config.yaml
n_layer: 12
d_model: 512
n_head: 4
n_kv_head: 4
head_dim: 64
d_mlp: 2048
vocab_size: 8192
activation: "squared_relu"
norm: "rmsnorm"
norm_place: "pre"
norm_eps: 1e-06
positions: "rope"
rope_base: 10000.0
rope_fraction: 0.25
qk_norm: true
attn_scale: 0.146
bias: "none"
tie_embeddings: false
parallel_block: false
extras: ["capped logits"]
init: "normal"
init_std_qkv: 0.0303
init_std_o: 0.00874
init_std_up: 0.0303
init_std_down: 0.00309
optimizer: "adamw"
lr: 0.000979
beta1: 0.95
beta2: 0.98
weight_decay: 0.4
lr_head: 0.00597
warmup_steps: 560
schedule: "cos"
final_lr_fraction: 0.1
batch_tokens: 131072
seq_len: 2048
doc_mask: true
train_tokens: 900600000
steps: 6872
dataset: "wikipedia_en"
MLP neurons of a small language model. Each row is named by its layer, matrix (up: input weights) and neuron, and shows model dimensions 0-169. Each number is 500 + 40 x the weight over its row's rms, rounded and kept within 0 to 999. Numbers have three digits each.
A block is one neuron, or neurons of one layer that tend to fire together. After each block is what it responds to, as a language model described it from the Wikipedia text at the highest values.

L8.up66:544511503423565483496468508494500411535484431448507494533490462571516491500481493531495459504528485534492491487539465555460511540429514593527512467484557519478538505471545518466441581551443500491374474513515534442499488540472465506498504385524511444434589487547463508522568436427473520548447478456462548499455482481509465495534580514467539486473478483518534555476450473450518561509539489519594455394487522565486452535511509501540502510520520505478484445459555480504480515535519472540488552522473503496536473474
L8.up191:518538486494535537492457571552526406511533452522489489472512467448459541533548552579535563450437485493506466485582433467468528532506482482505473511513552481549517503567541427492542505445485508518475501505439509548471517534535495480504455506502585551496573502445465449478461573543476459548482470484493503478495510498489465444545501479501477524501528499515502562510512533497530530545462477501508562438534474565505557475586559439497489465448513488499519496616528557482488548501534507446479471449489416559455390543
L8.up762:586537507480509462503541560574541491540495488490548376473531493477531495455494466527474519528480494516584550449592484548527501528542556462478450484511512501571557495546540524550425503504445533456413536513521516476474479497457555406522517416445563431517429511471531475468458481424503482533440452510525475612536497556516578491507461469474557427527563557538466528539499427515494521578449442520512450523525506478516478467535524525483462466538546533458507547495543516432458535567564481541518536465558537487554606545
L8.up1028:492512485547524474484495572527434407513473423462515476537499487479504516543534485512556466520494465544444530443510539502529482483575508505530616548449505556473456539501517548524487515570514509567470515527481472464532454463489460456497532476491528575570488486459509468416503568475464582509454490429541515474504470525530533466483471526501558476460527418527591502520469489454446605562511519537519506477525500482468482549435557520449444464511539478465492520534534521566521532533509459458528531474467522543436560509
L8.up1331:533495520466533513493612528477421492528505498549509484539545543491494523551512476524555473542481518488417390485434545505547527529433520520554486478442471511487508477492515418568449444494474463487543421471508473482484534505555474560432533388438495519479472512549483488529416530429447447447484572473482553464491533543497477441544515569415560473477547488476508501501503488483420534501480453453492451446557505479621441565569514559552564524445478510495463511436543535481535467486518492517477482506541477498542442473
L8.up1347:513499499507516471512493550483617455514471444513480506533456557564520509500536478557519488510473485482477519455519500495503478433518495543555535557529534466412554498516543453445529552475471464522495531447494476512424536505512541430505561416549574508510564446533506584464488457406487424517500477434453533498453529495479515506546544431472461536435502471480438554545503501483503582516449470432440626499495489541579533558552510529517438454453492465522462485490543577533454517529479543479524516488500522479541531529
L8.up1351:526546477491498529483554524522511444526504456527549493454524589520465527475579496512528493579465465532523529550528442461500545508429480513542550495502540492511558554568494511430571453468564514531512530493535467512525533512592507474457455481510509535461429494501495517460482508537483500489542469454489476506495535450430441561502513551539552515450502551509547418500517549454452482494507461495489546530514526478534503542431530487527509533467511434488470537498577519489543517503485454523506504457497444577553491528
L8.up1390:437528453542494544510489444471488500498453560484484451499497517501487454534526481534485387481506517543502550479449498498559535457528536475548551448517524498506568510520540461452469477507535588420465488464570487542480462514555544453491576514504462545476419500519408478481515493426455469517492518519503563509442541528464525486490438514523558475510543455525439513496539424572581555515486489493501450478533514511533481587436518517541440439500497452486514471544509499425440493473509502447525438520478540528506457493
Responds to: Mid-sequence hyphens and word pieces

L8.up349:407467582579509455533537425469428507512544506546477504481512533459516476476500442457511507480534428526466464503525562449516553501594529497505514480494495441469472510477486544489470543516455478465487411393475409488472552419512492510423550505456507481507529552441473516486535479540531458521462506451494533557472505494478435451416537586570511532526493513465494532578429568500491488543406506537492524473462572495560514504457468480544508535518441454538467515407522530510520472543506489481505536529453516470493490504
L8.up421:436504508512510526489479481511501505513488541561494536410517523467544438407466456539509479513462461497490552504561463507519504479480531493491539478526463417535503560534432522476487504514482486471559472453463437469482481429537530492436526470447515503463520578488543526469507428560507508509474567504428473555459526517472406445451510565561462516439531472491523552495473433466480549481414460486449478479479519496576508513456501461567497516564440429563503506456544536533509550498497402507502522499551505400472483518
L8.up533:474500525532573467525487454412527499580559466493491475513498568468455494477393545496518559514472423497487539513572423519431544497530491515513433463450494436461529504464558517538498480506397468523424487502439483467487459540527499491509528466432512517446530545579472406516541418451521480557528474494558538513415499507493419502528492520520495486502498498521511488588466555479463513555566490503492574501486501488497471530397492498581487493510553502505517526503479530518467504482482419501454471585486481455425479474
L8.up647:522483526518519479481547501473481524482532481430532377558447550501455446469419513563510460477404501469420522514521474511504461430463562549501536550482433577468608460459516504510484495547578509509482497495469466535544528469477523465421467475474498461506524492509528475475442500493516491556514488467465549517493512459441519463534514433555585516498523486527519470497506428505607493510484494477443463519459536513590458498475504477473515520526513568505569525389505472557406585498520516496537527487527480393509471541
L8.up676:470546612542542466555510493447452486468562503533544538470470435521494461420442472547539520492458456451422554517548457522499531590501571515536445417506455475527571481553456514500477587568482505526498512524430537509459455507511534483448466430491531437526498522512502481497474415428495515477506549449547637515432446438552508491439469510469512483471475518554536478541537510474463455557490469467504593480521554506547481463429504476563473523514505495505487533494488530529475559451449502515483545595533451379468549490
L8.up758:531535571541562520482551504490501560487529473468522517471437484488608466506472478562535460513489531496480500572534506441502516459402510546498511577484443478505523556444492439527490536464453497522521469491444431472430567498470556513502437498515518438407520603511494507507509484471436504499475523491443487538400492534512458536500501527548525482471491556543534525502489484539516555545476468509511511507551585513599434513496473489573494495572454503529495497383496536566476467526525438499468529536465437430437473459
L8.up935:485537499579426471484449604509465530426477584492504462504506501473541526544466504510485462511498509533589511500506494511558573458399544614525524543552526467463506546517491432470441456555413563507540452530479495519494508515546545439486471510481513514469504510469502564519534426406511505488552529413526515508401578589528497470485539553546477467505500491498486531475545495473528502511488529473442520520512511452505430497511513466499486556397504470457562498489538505610528490471509527490519461501515510527501497530
L8.up1772:519471501434574462444528459448472485438582458468521467481524463505462498461478539507488527589433501457558457500473522462514511509544574526544530449569466559512485534528507563508497504536479507565514471424429481509479450479517495485505557571500523468483521528523557487449526480496437467569465515429453369513411515510486482463512554524495531512426538532525524465459513470450465538531491515511506538481375461594600457480478518502523519557498481444529547440421491512472506491611506484550503506562525507519549463558
Responds to: Pre-verb infinitive markers

L4.up350:532481593430528445550551565543411447478453504443507470523514531558468467483475482478519611539477532462544525429453485534508566527467514482456597531528538530453529557453467444438489596538538513513466468506521436478495454516492610420520571493482587518488496532514466505466504508439500463528476470449462542520500498510458457485462465468396503549439447561487492467517504528418474592487496453510499483506500520570492513429513536506526400467453455465443501485513510517549479477506512507437501513591513483510514538524
Responds to: Markdown table separator dashes

L5.up60:445517590478508496490457522510507504498529545500472463477520440527570524424501500494493404487497542566503511488433542505482488504511574554505522503461468526520467540451420461484480465493464470445527508510498466499409515517503583470531546563429544526536486509503456590483515468474525455562467445455523535486529519482464509444578492433497552519505565496559480548490531592547480592512459490553476439498523522516485523590514492541468503512524524525476584538518562504512435525501507483445536561482475564498494475554
L5.up648:510590538494535557495517578461524468505428445484571420498571494582479464504530516495529577436473542492545466492505448520491509554499480515508526508439513545414550490517452451488456419585524484463514472460494418493508464558529487409460528513516548510547540486579417555513489488488456501535493548447470473493448458464515536518471453420489503469471459396481503494432572573495473482493475476537592473523468470511485504559514477520579505516439469469455547417437570476505453446418549531455494510512503542474439511525
L5.up717:444509494473561472517510450548467486455534507554531472444555515496511491507550494493556452509529546534497474495497510449521558461528501511534418494518494491558496490394471477511553437526503534440429509451539485501467547486501590517495533441464481477500509592415537546461523516501497465522500560508509522518453518486496487445456491459512491492518486501473535544532571565512509549462429515543555458502537511546490425556456516538559512471457501529435548544478559514573470524591521479457469440501483555469477501507
L5.up723:575494488371503489486545550462485485457403455516531439452533456568565533452489488480520561519503511553546575456490494531503505502512548488433450570504503556500507483424465468476567496578443497495443486458507453508528502474514514483500529508453511491451563505509498569527468517495566512525561535495473506471413511522540517417551479469443474538459533540515519532480459550520451545476486472516509569518512531520511445583494438460465452495444528543536549459498534489599457381441488523442464533555552472525497535527
L5.up906:552506513475527486477568530525416534459470478504517379496536492406481546528517413611504551503508500521535500438479524527490544458449509562514480475478501535520511532456500478513498460501413480482489506527483560571541505490507501416477478499448509438533549473529473549462476479495480484517459588473420442513511546535510528415497504522476520440493505485576534510531528444477457501530465463518501546497518516550484514559536512475508468543484478512507542511491470485425439483464553491477531535529522509531494524468
L5.up1070:477544532482492467531565501498515459449520456506462494472574527415591499468463479532573492513522437499562516498486433479481508492540488525525502518520477486526473468373485493453479475573498500473486504510433498514503495523522537458480501457529496547586528518453453514484512458502450483461486531479494585585474470530551490450561442464568492469458488499546522493504497450484504528482438492496505557483454564567548428503509473471524445532545503528468482478422505526588515472491489519481468490580540454444508494576
L5.up1098:519550570451511478422561538538534514484469529531462486496474494451600488489370460479585499526533425569473528474471498489512534514451540479463538532511430536490490532521440527479524468513478469511436561547447460569494516534504538490519485483400476475525554508516444468511512466400545438487452507502525512511471484485507489424523425430475517442510488501485434441459503553495477510532461456544499507522525566503516501573566473433496439468501528540542527536427446499504408384497494461457512516524509459463462464531
L5.up1736:473584495474516488516439461519492478541537599482478501425469487546464510539481483560541461457493441601453515470533404463531553494500546496474478552475554532422464556494539482455502543479497521482527484483497520497560460573521506465469504479403528483533505584553436524501467400479450460474500461463500486532445569502509523478426454500519513512536607595531446514497498532408488542504483492532519526509533605547517468596549490519453475488505491504606486508475536508500447425518510522485548550468483568523469482470
Responds to: Coordinator after verb

L4.up443:527481545520542477525490471504397507512511468494484475454555437516590510512431475540547526495481494525527451403477520494540541589483492486424512523465455532509493504457478516448543538559525485543442455450532538535556397460497539469456521466491536452550554519490421515504468472468472444549487499458444582485533484482511503419528527481468500509539489492571516470512498479474460544596482507574473530502472539555474506536579485493523456538484472470551546457524586505461485447485534434440493494456502517471492491459
Responds to: Coordinated adjective separators